Part of a small language model's weights.
Training: a variant of Muon for these matrices, 672M tokens, 5125 steps.
MLP neurons of a small language model. Each row is named by its layer, matrix (down: output weights) and neuron, and shows model dimensions 0-95. Each number is 128 + 24 x the weight over its row's rms, rounded and kept within 0 to 255. Numbers have three digits each. A neuron's up and down rows have the sign that makes its largest values positive.
A block is one neuron, or neurons of one layer that tend to fire together. Before each block is what it responds to, as a language model described it from the Wikipedia text at the highest values.

Description: Word pieces and digits inside names, dates or terms that continue a span seen earlier in the text, such as Henry Clay, Don-key Kong, Nan Nan, de Coninck, 1864.
L5.down170:142121091127101118154126140153169121137099149122155161102117123135157167136097145114145128090148109109156158166134130127140145156180151132113148122124131086161152148169074156128130162152121108121089104157120164122087096183160104154118141100142164154106154123131109112157124145132118071125
L5.down214:124110149147105175117130204170170134133117134144070110116128153104112140122165117086126101161138142125119155132138120130122118125134182164090124104102120121114145082145119155144172094129119135131120120150100120115118165168076139120140142138114127144096113151129131154115132127147134113115
L5.down250:117155127127115105094119116140086075150115123175159116173100113117119121156135090125178126124142123141133078126140115107113144143105129122139102113115141161146136137124085110101137147152138148096142108101126113125133154113136088156124116167128150138091137134142145153113125107109082122127
L5.down267:133161156119129159138117159119139137087178130128118083166101106079153102136134150150113109164140159115098150147159134106105086147154127150116109085164137121074143091111115088112106147130127156131096150125139144143098139127160139101125137156140114145135134130140127148172122101145125096155
L5.down276:143156164052137081082095082150125153134108121149131180109105128143137139132116116098161116146137129112136142123125120152155104130146106154103125130116143095079127085072117103120132160158120084119128115110120143108134135156126141138122140178139130129113135102113136106104159132130099130113
L5.down364:131117125133140162120132110120130161158123111133117121093117097162146139149138130147175118143126170164115102108181121099120100172142136125117132115157146129155104147137160124107105145100136116109162134158134127102110122101180156111153102181187143129152107145083110111174143109143137143161
L5.down496:178152103127135110146080139081138131103103100144131115154110144111152134094120150141086146100120078110117116096137096120164104101090108095170101151083115146154122152122129122117099133145082156153092129136088120161189110159114118136122129089122132147132136092162132146138130160114113150121
L5.down613:122110146139134117129175104138107121172107105152156118177121134085133165140073134133135121078153156093129079115139088132124114147132151125093121113154131096097190149111163145131141146119169147157132109120136105130135145140103103104117119158140140134114088123108147153123110177120107085131

Description: Punctuation within or right after numbers in statistical text and tables, e.g. decimal points in units (5.2 in), degree signs, sentence-final periods after census percentages.
L5.down12:147140116101112097082134125118140153138112137149093108063080123143142119158097149109111140115179154122153110090161100138131119140107114128179109135111179103075111131136134121100166153141061163144106133116134118101129133132129144165109139088133138127129135094158150114116097151122141114134
L5.down56:131158108130121155179126102141146134151158146145140101107143128105077098158128131124112111122107151157127095119151114098189126141137116133128115154154148093132172132124155170096107146089121110119110093126144081111124187164135136127178134198099107142142123116099155139135100158105121129087
L5.down145:111118081112144130153158102129089182120107135149130163075120118138118087113114153134140165140105126150134172078138158097137135149128140133125175113158129094118105180089120086119108135119093138157157149074098143127125119104108099111095125135144131131130132109122123148092131099126133128134
L5.down264:134157164090178117162141138171131159138107111141134109166153111161129142130138135102172140105110109151125119128137134109104146122112130148108148123102155087119120089111132122103148144138141139122178160108140097136095126134125138187170142186090112158108096145150130168162098142129123102162
L5.down299:121130103131123101098129120149142174093133080112124108089113121141103133107078160145141142078117153172126159138082170124094089107106089147169146165101137092146129156107134155128108151107137102107103088157131097112132140142194101127094140117103144115135181143140115115119127124098115127094
L5.down314:154148133131135160153142157145135126110118166147128093135157162142140165135120113123110087123138114190172147189125152103133148111139141114136157135112135161116130157141151170115137095131156145168142157170111124149091107109111147135149134137110124127113132152102147143176146109078120086124
L5.down581:147090131126165162102110098112119120108130122137101104113129156099130112137107096125076115118155109147109124106110106153126131136165102140112117105145132125151101115093146092174076121153123128157130178127162100166116159119140107125146153131107127132128156119138152118136157134098169122142
L5.down585:162153150149137187102108115109147094122096097134113111147118174089110154147175158099112134110105134122122127094104125110141087117152143099112146128116142119083128124107171145143139141082099137105105143133076132149115166111128128085149150178089080149118166155122116101075115087113123145133

Description: The word "as" after a comma or verb, often opening "as well as", "served as", "known as", sometimes "including" or "or".
L2.down147:133186127094110154127111103124103115130082126144121121176128129146147102109125113104097119141129116152131137108092141146121094128161139110114144133074146164096115101141136104120100124113109098111091104114117127098205108114132169126173141145108143156172182134116135185087114092118148139094
L2.down345:073072100109117136160144144111142141105093141132108130156107130167105076115113124138151150110090132138123095122162130080095093113120081105130114178111159150106082139131136128090106103122104111124147090072114135095112141124139120137112095142128091121125175145098129157167146077166130136128
L2.down382:147102075109139151154112121152098116075127098147176140114099121128087115174148146136104163097133122176108095117164100123128148169107145125147107144171091153135162080131132136126144137135122196120131121132136150152046122165147128143160151164142112108137126140115093135122165125129109102118
L2.down389:168119196109125102107081138184109127131177109158114131101121130148124143147162152113110155147093131180136094093114127104118104137141117098131075099109115131127155074106140135165108139108100144148114144120106165152133159152138111143129115108123108140140135104133118079188096141103107136135

Description: The standalone space token placed before a four-digit year, after a month name, "in", "of", or a comma, as in "July 2004" and "in 2012"; also capital initials like C and B in names.
L6.down415:132145138099188131129156125154125102084168136140091119127132105194165156135164149096149129136127119146123116092123165113089121149162145140142099116117126128138135112155103132154093132091184114114076081073130148128113139148114113133132095128114136107155076153128161124142144166170113147152
L6.down485:127162098121147103163128126098145141115072202149079122148122107133165163153165129114081158126108161161141121148141145104125106120127132150136135095131148141094117140163127113121125169123126167167103134138119176168152089146130157168130124121128120156151163156130141135144137127133140105123

Description: Prepositions and articles that link a subject to a descriptive complement, chiefly of after one or fourth, plus as, a, in after is, was, plays.
L6.down65:133155182100082133194139164110112099124134106140116135155125108132119166129107150097132127120088127108116133127103114152116131125157138127161148087144114154129108090131117114126156125163162143136076091123107141142123149167153133103125077092129135101151151138138090155159136131175115132115
L6.down538:083179103141095128155110149136128083110124173131145121131123131107156157135121121088137135153161110156072132124181125107103140121116134118103139145140163108153186122158148130138109114169161158101097125104098123114097196130156153146116170165131109158126125155137122118143089133136141068154

Description: The space token before a four-digit year in dates, after a month or day, e.g. "May 15, 1948", "in 1980", "10 July 1940".
L5.down196:169119116121113103078126126140119093066115118164102142106128140131127115145122101164155144114158136132125082096187160120132121181148141126133139149137116107152132138170138152112123111163151149098159129111120122157095155108136138117113123091150158116133173165147128169147131087129154156156
L5.down203:109122121129151125125144111121119075144159147157178106139131157156102061092101129127112082137106099089147124113080155130132115104099104121128141135167137116133181126110117171098104107127124133138118126121115127137057130128148116149137107124151118145118118130130141134085121158091138165113
L5.down231:119104123157119149152137133136126138096165106086149115129112105143124139121166135116130123132093164132175138139106129163107199085081116124118144131156185127176113172127104108128164123083131119153141110143117161150127109131163116119138113093128117162138137101142104121149095101110156117146
L5.down380:122137116088129119135148115140139114092138082157148135105109138110056099133124120134074085109146143159119107138159128119143133129153125113137164145140128138130122162140121131161124116119131135182155124102135165104126092134096114155126093100106133128150132139120086126151141095085153085146
L5.down399:132178143098155136160128152154100136112135121107131125126126119117130119150146111141106099149167122105105090135116161156139141119143121139147100120110094071140132175148082134103141162124127133121115145068132155114113138103133138126093100149117143046144123136165151096152082132130138128120
L5.down451:107147156112113151137134109124113105125139151114137153129181132143110062122115124135085131117129139101166129121110069125139111142141146152116127121130126107115102144129146118129104117121126116118133116121095149179154148097119097167120143112103102168137111175127098140095139152107116145161
L5.down452:152130142184083084111137175094134085091154160131078121162157146102099142130160127126130102117112136145111154107116134120106111137111143127155100136104112140109137120167129129084106169122116133126144126141148138093135120123145121132139109127190085057141157135136118100181153095090105110131
L5.down592:110134138096096134126141114110122104143135161128109108118125146131142104128148133091071083105152163160102114137153139077158142155102150081141144141151154095146081152128115126111123163156080148181111095153112116129140143152112145143150113092125157135111119133158153125134127128101136102109

Description: Short consonant-heavy pieces in the middle of a word split into several tokens, mostly rare words and foreign names: hermene-ut-ic, Yang-t-ze, Mur-ak-ami.
L6.down48:143114132139092121118108144075179138128112115100127098143141136127129087112098137102119154141173146152140093144127124151133183141120146159148125145132142086150122142140099129091167132134117091143126160126103106126104163139148103165136130083154113135149164150148150148122126114154143110138
L6.down394:133131146103155166116157127111102170155152119130164120154127101147159143101125130121099104090152123136121101080109148149109132121128140109163128131111124137093112141151119120143164139120103104133134135087131174094126100114133129143123119113101110115143147153112105101164156139151134177097

Description: Forms of the verb be (being, was, were, been) used as auxiliary or copula, especially "being" after prepositions like despite, before, for.
L2.down45:144097068124127133139109106106080141179136076148118120102126121138144125139148140120153149089133141161151122084162137151175092124125145118126137161099119106143154163126131123123131147136088150112119163062121103134097150097132148148139135135153087089114113110123183127161122116123117118049
L2.down216:114144132107097111113093126165108179123134128100147131088100163173135082099126072108144129148109121150147164121169128087124081134085139140118121117134127127106135126124135133100133126103111136148146106123118079124114146158090149161045159133114149116140132117133121103148121116128082175083
L2.down286:143134082099129117126126105091083112167130139109118129101153118133124129134122123111130134074162112140075122102135121158138117067132159135114131149131153148105130184156133084096109128144081153146129109088143124065121143130149104111152126153140148121159091122109113126166137140108126151105
L2.down404:125075100117126147164143127081153129128152134157101154131139122147091126087147132129100139099121101128105120117134132131163153155112143126091129106139143125105122116155148125083152151148146108121159116101091127099122118125145087113139099102080162115108152135150123147175071097116159150125

Description: Tokens that come right before a verb, mostly infinitive or purpose "to" and modals such as would, can, will, as in "need to be", "returned to England to get".
L6.down26:181115125111138108116111085134161106117155158112110106097114135144122174097151175164164131155111116128116120128118095121093106152136117118154133100106139115128128114113180146137158146109110125113092107136053125155118155158128124103176098108114124158124152190129101128131115149134129166114
L6.down313:126126108130193153160120105110117167124143153145153083145110145146146130123149124114105134124152145124140106122114071173115173136090107176124136122149103163108161112125149131085138129126141106148110145155101141127124100154156130114198093103088125124139160107151117150130141124102092131125

Description: Function words right before a named item, alternate name or example list: include, known as, called, namely, especially, including, and the conjunction and.
L5.down59:132137071112110160132091122105143115180134119133122130112090131151106102097158161144163095065127129115127138126125152131160107115128105103168141132159145100144131141160111099083142155154117120133087143070117116110113132144086125112120136119155123133144144144145141126111140111115120114122
L5.down127:093146116102165115187144083177112111107133147173097143144168123126147117159088128115121140135117147089137123131143083154124087134142183104146138115125101095120157065134193154144159144131162099131103151097092103138125144127090141115148181121113157112108143086161115106124104149128130102073
L5.down223:138162101153137135145138137132130151120134166154105154151150098124115128109114094154155123139128135147106132130074107113157148105115144154115176113108110076113114101134137144116109101126138141166142107183130181154101133100139153165096102152102132116153125130111099106115181131138136130097
L5.down329:163136127128146122129103109124134164123159096115110141100128162114118145113129103102129177092128154105113143114129098123131125123108100122030159121121128101169148103178114140091186137137138125132106144111145146116128124135116093173150089130137114119131134139125090153106147139126175154059
L5.down424:117103125125177092121124127104138155119112119136081161155120126127117166107148132137078081081126120177117143146139137158150105139140138138164117119112123149133095156091154172155113141154132150166117167150124085109156124141141105167121147146121119097139117090147160145184157098108141093108
L5.down475:122131152101157147133135154092153166133145146189152137152106143104170154132145122156125134118140137094085135137123124157130125163129095148104138129124096128100121089099108132167098108111122136160114147146101134135057124124105145079150119123106118163137130145111138105099140136118145131105
L5.down515:116136113108105143072114084150141134144114106136113096136115129131119115113137127107127140142098122128106141140152113147174133086132100101137166125131153125151144123126175101130129130123142122151150122121113143113135124094156118148149190111151110118143125160137148145126173113085079096109
L5.down557:153125143141087172094135122089122118140135117110151161137109123131133116130114106122080142142069121100144126166144119147129153111107114113170129120144124136115146103103099147064153101067152107142143097080091112097141129165132154106127114140142148166166136130163106079107149146135112114139

Description: Tokens inside population and census statistics: "was"/"were" before "65 years of age", digits in table years and percentages (1910, 46.9), plus scattered prose tokens.
L6.down205:098124129136125109107109188148092142140145091153102109130100138157148159132157129102128126116133103136145142155129078104174132110105140120104140168113131078164108145061156133121106154149107143177107117136109136150109104124155152134124092098169118114140189127116131121088155136106114137103
L6.down618:084123118134117122139147113104140122100109125156133141112165172125128125135132097134149155103164149098128135143058105115152159200149135177135141100075156107140161113115134143157137120108093102144145132096113110202119114142104123112153119127139098139166111118142159106177133158122138123098

Description: Last token of a name or noun phrase for an article's main subject (person, band, club, hall) at sentence start, before a verb: Botchwey, the band, Li.
L6.down431:107136081113139135138136082144138125156176121142146109087106116154118135127118110126141160141114085118108135092161137161180123092098149174091164146150112104094122102172084166117159162150132099157175126119116122108164123094130158113128124138164120150119112135117107136103122111139144113135
L6.down439:150139094144126115139109112142108116118148114137138118145098110125165111147130121076097150121139129112150114152088133137142142131139170108131105169121094136142109143137117149109156129160125164151103078113103125125153165150130106134099147136152120152134162148121095139162159106129101145103

Description: Word right after a subject or auxiliary that opens the predicate: adverbs like also, still, not, now, and infinitive "have" after "to", as in "there was still", "he also shoots", "claimed to have".
L2.down16:149149149141118127161107118108162152097110126124124194162132113099076114121123148137121125166133085107155138114132133105136132150098132138096146087098122140138142169125113137165133139102182127134142145163127178206180125105102139170070132131097112123123124130132113170131187131129160124145
L2.down316:121108151155150159151130134138141125120158128155126105132179129117118104102111139127105109112156118129127163103176119094121153106104137152166097117108112125094130155115106124148123103183143156166134154122141158165168132141049143121122123107116131118107148074162124130141126135155135165139
L2.down542:081168110099118119130149118100123101118070085122156122142133141152150121111166155171138130113119156161147113077138127116114118163155144118115147130134164123170151120104151145164131125122097110170102145132117134163150130118120169143119136118174134158105116143078117112112119164078164130129
L2.down585:114118138150143127155162105111111139150124103094136110110139178107128162105133162164144138137115113147095119168129142148148112114137172125116118110123125115124161123153105138167123173154098144168122159111134144145082152151102122116139113120097108116154169130102111107127127101096125130145

Description: Short subword pieces inside rare or foreign proper names, right after an opening syllable, as in Yu-bin, Mal-ink-ovich, Kun-ih-iko, Te-ut-onic.
L5.down34:135091170129169139142143133142102098153126125110128155143178116137125082119186107103124142133107124167137108117165158154121150120106094172157143106130111122148117140110118136122154137146088145133129158109138146163192150162114158112112140113121164106136142109096150142117139125107113129193
L5.down112:117119092155108143127077106143137147082122138161078129122104143143121125105137160110137113152135119116181118149150130145095118127168134122147115135111145148139121144099129140126133146111144134111131140166101153109125113110116146105119113066121128099128095135173164156118123098140139139120
L5.down238:102109121107116116100126121099157129140146115128138136095132135155103120127138118150179153107097129145119129157197162140138129088126122132103134133162125113104143141164102135147153167142090155129076124091156121143123139137084123137112125107147138096124134158105114107156146133137090138113
L5.down269:114167127176154111155164104110133140111128087093080127137135150122121120147144138131062113122134125141145166167119148139140121150135114140156141132148156136106116079137140124111139104130174109139129138123108125145152124120141136126146146136143146081140156106130133148118076116134113109067
L5.down303:114110101126138154154118146076114168125072160109101136147153139091141110131129156142125140094157093149156182130130119122118151137076110169117119159106121116146144167099126133124116151150132095133131108122121124114147148166151130138116134113081149090099134145120123109093142126146135156096
L5.down346:186121132167122107157119134148095086132152128116111149117157134135166126129176151090146103064163144173106114138125129128138126110119181114145092157152123148106110138114129154099132169141120121107126132132088179109130134115126066142182155144133109112143102158113160129136098124111174166142
L5.down543:136122139142125131112166119143093139129167140096105169135126178140098126139134118136167192127122113123130093116147127121160142122127160122138140137106104100109135115160129112120134172141124159109093099130126091134137144103105133155129168079116103120156129145106141120129129089137139135152
L5.down572:118128143149170126097106166112090151157147127111129129150186143114114126097136118128149113150135124156127153114129150132140156114120103141172091117152144124150170159130150130131120132131077103145168128138131142166123147090112142063140125125155123109138106115126096065142115147156127125110

Description: Word pieces inside non-English proper names and foreign words, often accented vowels or CJK/Romanized syllables, e.g. Lăcustescu, Yılmaz, Krüss, Albano, FeralpiSalò.
L2.down21:144132184092161119136132100143084123093132101160129104129135124129112149148125105106109102114112123119129130112138132090123130128078136115118113141129116141113138101126085135174115134108175149148139122123125100101109115159131147099121095151144127146109142085137121156146107123124140140127
L2.down24:111082101121111113119150080128104081122141106110091148159132115079077164151155108105187160123103126160161167119120133150117129123100198178121138103154125139147108102168125125138141156124119105130131111111142151111120139124146095137165120165111090136141117106128106119119122120104177120144
L2.down259:147101152141126135101132114132163132174106137163164116164125132152160111149122080055157132144105121164108109122161146117086190123124146158112137132118145091112137085141142157087116108121150088135114065162120118105107115111130140142187117115107089136103153126120173116146128144116098157138
L2.down405:142095105126135112101155075144162125132157105107130131113122134165077154137126135067143165129122129113127120105130150130134147112141126104125180089146121126108118116149154168094134093106131094142147093108106143101102137093180145140126146152104118141067114122076087134126139116075126103169

Description: Fires on modal verbs after a noun subject, such as can, would, might, before a bare verb like be, and on digits inside hyphen-separated number strings.
L5.down48:165151132117177114123153121122185107121151116108113097093120126160138178114119179143139118119117150122112100133113120124117136130164126143139116139153102157149135140121156107121135125114075168132101137121083119141098118173172151119167106103137083137094154180149126181119094151153125134084
L5.down144:126133113160129146146105143095137116134126111137106142082096119131100137107123143115122143125085115097132145133148114148145119116120132156093112124157177100156143159164126164168148106126130093162135109131133137139156111144132134087118121123134072077134101117129134145056107111158152114190
L5.down148:115109130158122104137123116142166139150157115133133148127078130135160105157128117093144148141118083092179153142125150148172140106159115133138160205106138118125086147124137122133148138114103119152123109179112093135164108118167148132129080119153118117109154176140121140123144111096145119144
L5.down397:168157150114149152141108138130084124134106089138156111137139097173092126120197148126144114151112138133141108135111105084109079115137114121183122146105141105137144130080139117121139118110104103096101162112123172127120120115115180125123125133125144108146119119123114082140138151123119123122
L5.down457:118080108154136160098146144096144180137138116144136094145127138156145116121146122121117129093112140112162159140124122138138162122120145139126127146118101147111139137136108115070141091124150152131112107137131152159126127140120113122133077158127153158131125147116123132110156139139124129142
L5.down535:123153127140139152174149112172152150101075117090100160126114106104125124149101107129124124130129158133110124129121106137125114123161159158124115123137130099124138148161129122137074163127083127144127100121140118095069145171116169117127103181127168093167130119113111110130128156147140130125
L5.down545:164169147086115105083131131104092135068107125144157147131170135091113114123147129089171116116124147143123146120117110099112109120114138133141122127095146179132145105155153114136073115125143075158113104085101104103089122159112161132117124124153130061164149137125118139131157134135133075143
L5.down597:166059109128150120112098131122184098146125099127080124141124166103092076150164109113116126124115118119125110157132154144138093132147118132123157136122139121131083153101155138156151104124142156161047159160142120127145120112117155091131133138120167114101157140119113106139132168101140140165

Description: Function words (as, a, the, of) opening a predicate that names what something is, e.g. described her as, making him the, one of.
L5.down101:111118154136124158115106087144098164110116087121108101095111178188139121165117107121107121138131129157142152119124096124145164150088098116118139143142127157104113108139116125107173101139085137151096122133117111058115125127117136109155179198107124155096124125158135148141104130136106160109
L5.down253:174144117132106132118117082139125127120164169140144146144114119123131091135107095085113145134086115112168156141147116108187108155124125114153132120102124148132149111120160113119103112110129156128104099108077150150052130137142139137163142091163117171092135137125099106148140129145138157129
L5.down331:154117130136127118162139107143132157103109095138138112126151111146123175108134099116133113086108090113144119160118106150133151119143115123123138169132115139146130108141126137102143105104102111124165142167082171097144141107104152106136101134082139131120168118142199116156105160111176120117
L5.down337:124128146080128175120101075119111156148136154103087133133126128099141139155135160098136162115108100094111161102132124111091189142139085094133121124127141152143135145076116173148097110097127116143146103122132174127134169124114165114184120099184130104145141132150140171128133122122150108145
L5.down343:100142146090126102116139133114146109145148165135121088152075108162133084142112171155138127124122154112144105131133107135124134116119143140091107140106129130112130127157105135148112153158104112139120155101147077138147095139127103102159119149123084147133118141128123115168110134113106130119
L5.down467:154152107126141172118149125145123144096129126115145126162183110159083123151131112120097144147138129119136119125136126121098170150114154104158107135075165180129157132137156103092136110150133167136145115138134104172131146169144130131121112108097076134123132101141152087185164141140106108151
L5.down568:167119133143118095098120098129140130110107149162129115130130107136136127101157117090123128139116141111130173083164111136146129142103119119177109101130191132131187104147127123087123162101212157080143131139165088154107149129134087107119135166101141112144116152152128119160121127141143129131
L5.down604:152170145112115126104142116121174108096142160152147119140163083109165105162114084095118154168117156119115152084096112077135159148135121109141121093100122149121130114146146093146096173138125174125121138124129125138130127126120118158134098084101141109120125092155090107098092157113106138111

Description: Middle word-pieces inside uncommon proper names (Yevlakh, Kaplansky, Berlinale, Courdimanche) and some rare common words (bathtub, helmet), plus born after an opening bracket in biographies.
L2.down100:137125110148106110142147122133143155157123140108114140127105185103161103128149153118137126156123096149118133122093154111119108133092099113116129174145094149126140121089153142153128149124146152160152122122127149104104138106130127104126132093161122109162149121124145203103150142145173115139
L2.down138:137101084126102107079109081100138089140181130111090135110142165097108070136125121123126146175135130144174136050147136133134119140119131142130126159153119133133126129136096158161141114130119094143126102120149165136168126143156119102122121114098096156147114148126145099132131075154137166131
L2.down208:160119129158115127086139119148122104160131116158095138145126133093136150125186119142120127139132130152081134168103083166129111126112126106106122139127109094124143135141164155111174075116140145152141141066142107100137087127131120120122080132123135142115149165131112147111139141115075115165
L2.down214:114081169123136116142119119094112117125080125132119118102119125073156096077155118129111123118126082190107053146157150174102139136104110155161110126148067134122098142122139094145157124112170133146148096128116161097106119144107077137121171152105172136117142110080129128107123135157114144136

Description: Mainly the | separator after an early header-row cell in wiki tables (Season | Team |, Votes |, Year |), plus auxiliaries be/been/is before past participles.
L5.down113:129114149151116128141134115129120086146129126103100103130128130120116095119128094163105099143131098124160094120071143133151157128115105099139097148132136130154143131120144121135121144151100135156089129128127122143162141160119122111098123126124106132115156125103133176122085139123134163157
L5.down135:122118066112131080134106119096118129159154081121159087103110114081171126115128104102133151093114128132091141158128162124152121111125166139116141135150105133121116143143133137121118118138121118140116129104079119125111094090103133144142131098121141111102126143147124127159150092159109118130
L5.down149:145151140101157145100134090113151175169156096113152146097109129135135122112132124159109077141153083142118108147086083170175091160105127123145133077110126135127145095098150116093141124120165119135099136131128100069092094124121163089104141096128109076134121148146088133098097108163122137103
L5.down500:095155155115128125091155113115143078129087140130090115135142106127111097139146121135160210103118116128116110104124113138113132174131152121120107113110150128136171162172152075187112125140123100150116128110144155144090088121109132085120084140084120093128168108146133129128152110115145099154
L5.down529:132127125108133146093125124143122110138087112109131126115102121145152143101091081122148139096110102122113146157144143122140128141108140127123134117074159134161144146166170109152108179171157151115123110128161119121106096131120141113092110146138111077100110134156074139103093117153112122124
L5.down561:140142142128127078174125127119153115116113149080127112073150103135097140119135108105167120104144131169146086112115122129102164110094129124178108149096163132136105122131082073120140126104122101143118129104111118103140063138109143142140131226146155113106123148112153104093125138152119130133
L5.down583:166116157148138112163170134136122117110138124157106105131109157138134089084111141128123122110106106116128159144126070148089135127102125115140118142103147141123152114156095148110124136100096108138132119122077153098111155113092145120105148115152142115088102110119096118073110152139101148099
L5.down587:117154104108120152109072078162095137105131156125140089136094103094149141116143095133124133134132152099166144115122130096130104140087154130145102132142089115094082141143151140144104157130136118122147181153201123137119145170125141144106157147131096125143123143116106139158117151107136153139

Description: Pipe separators at the start of or between header cells in Wikipedia tables, e.g. "| Title | Year", "| No. |", plus line breaks, dashes and colons opening infobox-style lists.
L6.down395:170096125098152097096139114089146123142157137115169109164157150161132156116124124154150096129144111125136129111109119166109097154105103166154133117117099144156089125163150117128120114097120112140107156136119065132123115117140097094113134128108145149140160134170134167095176128112095134118
L6.down497:178137110148102136115121119127098150154127138131152168194102113129082123159122141165098102102130173103115114124133116133114099131156114128138120118105148115091128116100147129115127148098109134104112143136118128133106077190080079105151117118145108125135117078111138122151088114132065105123

Description: Connective words that open or extend a list or alternative, chiefly as in such as and as well as, plus and, or, modals.
L2.down65:120105119176142072147132085150111127102138102149130103147128143117126156130099130116157131109116174137155152096077095092139131096095077123073122132081154114149132132137163138147118099125150102144164124110146072144113099129148137118156099088147102144098141132120085106150137146111103063082
L2.down92:095111200105114143109112131112104165144121109127165090100129114135092109129098129137127143123117156107123111152131083142152110132124134156128122172085099114095146109172125128195162084125163132114103126106139131141087095112195142087118110121125119107143154161164095132105118121106175145119
L2.down421:086138123126096150156143161145100131169141131149104131114109168091156146112108114128127100122114086136137129116139122158135111131119170141149154142130140136102147133081141096133161118114158108135115102108109125150120122167115103124114111141175116139113096126113091115134135100123092114108
L2.down484:151101130153148089152157148148158149106132130139116125130114138148150153121122123121075122151132130100084087165136161130114136132146131086158110125104114126132102135144111163109147087094173161121163093137114095121166131158107099171130068121152141111096088114160105122094117143145157144091

Description: Standalone space tokens just before a digit, mostly years in dates, census tables and births, as in "born 1941", "10 December 2009", "| 1870".
L2.down385:131110099092135126119172113112144120113114123121144110168125162105124116144069106152112104118149135127159091151127141100174144134063149159142130139140110155051119124133156139103117113155132115125130113179130102139085149144118127157095130159110158111102149182069147106106117117114118129078
L2.down435:104122108112091105113120096117129159136120177142134127160104114143131110101163106133143096138134118122150063134103135133135112107146155158083156127127129101125149127121156101076165144123123131111151124127121140155067107166124121152100127149171146087121136159123135136144135137104134155114
L2.down452:092101160136091125100103142120142116130124124162120161139091140120108151153136109132118201135120143155124146152132146143134126120152154102105135117142092147112096135130129133097109172115129131073143126078153092122113121139161107114081173127158102109159123141146152101133112136135159165111
L2.down549:075152092140108167126121128119135136131164155151114130176127102100147139149143154146162126128106137122166122127132123139111108123116120174149178199122149132107160149109109147158119120124121113173151140176108111106123122110144137130143138145104116158145155150159130094161139159115101177161

Description: The verb right after a named person in biographies (e.g. his father was, who was, Northcote was), or a surname's final piece before "(born".
L5.down198:147133148105155146122139148159109134174127134144125151164155109114112133121145102116133080108118149127143111150128112110059119154121150133158125099106102143138151102129124140137162084133108159119123179084192106136122095141109160127129092169078104109139103114151139118144125161145163124151
L5.down271:117110101132100142119118157095139150126126111136127153118160127111185124118133104095131142148145133140122118112145166131164103093134156111111116128096118139159135117126146078131154127118079142160126152080107106131117120152149139142152092138136109136184166146130104133155141110133110121105
L5.down357:101127137177140134114141087085139132085151136100135122113124112058114106106141134131132130119123138142144151110120149156128129119151117158170163122185082138147064089095157128094140141117131133140132075143139124081122146088148120149077163134143136124113141151122125119128145132126098142152
L5.down485:134106125068107096128122106110128098148155090101118115150143134124045146101128156131085110139127136090128147139099136142116134119079145114118136131126150145126141100121139129140154101131135129179119113136096155153122094133151124150150115087112094104094155144132122130119152128132155172111
L5.down522:126170099141134128127164180166079097143116121125134098109109139105141133088132106116155134125091147145135116158111086157156092135125166134123122130089149095103170150120132115142146104136107194118129125108133077146141128123101139088160100141147115128154119131152139127110124140134145140116
L5.down534:147148134188089130114104092127127157117144068050129140156154133144087144149102125116133110134124120165146099117139122071131135145138120159117141133134150119167122134128145113099126097105091126163153079117109169079122150134148152159115186158156167129108115127142140126127140139092141155115
L5.down558:138126115150132142118093100132132129164146125108127158119115140122142102115146092085094143117088179142132151135126101121166126166145144161082104081116099076136152140101113132130154101089124082100124128089145114095121114139129089149080121134111122093137116116130128176151107142106137123146
L5.down616:110148178115128158121132104173131124116119138161097104125143141126113141134154156139143133133099127139080142101131121138110181148173132109106155181180147152117086112109124124131147134173145144102111091136097100074155150123149187148148139085122136123125150142132132150127167133108096133108

Description: Mainly the % sign after decimal figures in US census demographics and historical population tables (24.0%, 29.9%, 30.0%), and nearby table pipes and unit parentheses.
L2.down93:138166150147115142118102150109118117078100145097131143118126153155108142131126143129153132177128129116162135165130131129114114112150134143125115135107163122098101134131160149119128113142156080104134117200157132129115103119107153111170107140154122134090145146088066143119151133136110141076
L2.down201:137128097121086128126114128142156110173137122149108149107146123106115113129152142138103131131126130102115135131109143118107126130192129144134125129137214120134142113119179099139045118121136117109154079117126152146135124105141128168128103090125161127129131113126154088130081102154126111140
L2.down280:093103157101087161162152139087155148161132140083129126120087154101159130137140141116102119137124126098099097087141121142122124148113169130124097139121101144143152126089105118103140146174123126140127124130139166111153122112151095114149110149148134105157079121145104114139119116112135150120
L2.down333:096113127120104163118119121083127124136131077129123087110100078158109123131165132107132090131125136135130115155117088166108106164087117086133173105111138156114156162097140157112140136148108129126063132154139139119070138114143122114137116140145151146120096138106150146087126155104098135126

Description: Middle or final subword pieces inside rare proper names (people, places, teams, brands), such as Sam-mo, Nant-uck-et, Koh-ler, Min-ol-ta.
L6.down247:116103124124117120110104154110109135145130083125151159168128149126170118074153165149161131083122103146130165150153136123115159121113160121150126103082139116145134114098131154110086116124124148133092136115148134191136137124111133137111094133113149162122145109137162106099146167097152141104
L6.down566:159102129104109141140135077166154116130138125133139145083147149136080132121144129160155135156152110171114106158111119100079109135075084156157101125135136160121126096124108131063150118174116126151117103114109166141104130137120132130108130151118175113087081149167077133089118117141098145116

Description: Tokens in list-like or tabular text: fragments inside hyphenated number strings, "to" in ranges such as 18 to 24, and infobox field names like Weight.
L2.down98:155118133092094169151142133154135088099104088125113140145145141107129136042133129109113131122143116093168128125123130159106138142119123136130145100123168132144132136173132130117124139155103163113136139090153176121156096098132142113100146127167160108096098079104101139131094147140098144139
L2.down266:185150138154125173140125116153145156097077141127177124170163174115122098162152123122145110118169125104157131123147129117135152133177148141142124125083138162116164144154139158114127119108091116109138113142114136125173113140074098103093162136144158116123103096112139101130083124136137136153
L2.down377:148140043108113082148113143107177126156146131166114136107145141120130097145109102122127122103158121088145106121072135131125108159134138163131138128097157136135109112130136149125139140150171134110088132169100137121142076133095128151089123135161139115143107145119092071116136123150146125109
L2.down399:162146126104164155145079124108164142103097134171120142130123171123115109120106097171112142147124115138114150182101143095142117133162182135168132149158180151137093146120149114129147134130154156149148107167136129174136145119144126098118140117110144105135131125121117160106139105144129102108

Description: Connectives joining listed items or introducing alternate names, often inside parentheses: "and", "or", "also called", "most notably", table pipes.
L6.down349:116096124134139141143172111143148080133184129133135121193112120134098121106116094143142173115136131159156141109120155144150126121121116148150147116168110111134144105132114121119098160148146144121181127083108110115138144089106143133142131138065108156126135165106132143125157147105115066122
L6.down635:183151107120141130094096145105128142124106139125128119113116113145155119126130093119128123124138086150120158118073125069150121144158161150114124149136136145154119157160149129112147151112099155114168178137111143143084065136179122114124115142102125080119119133079098095121109112143094131174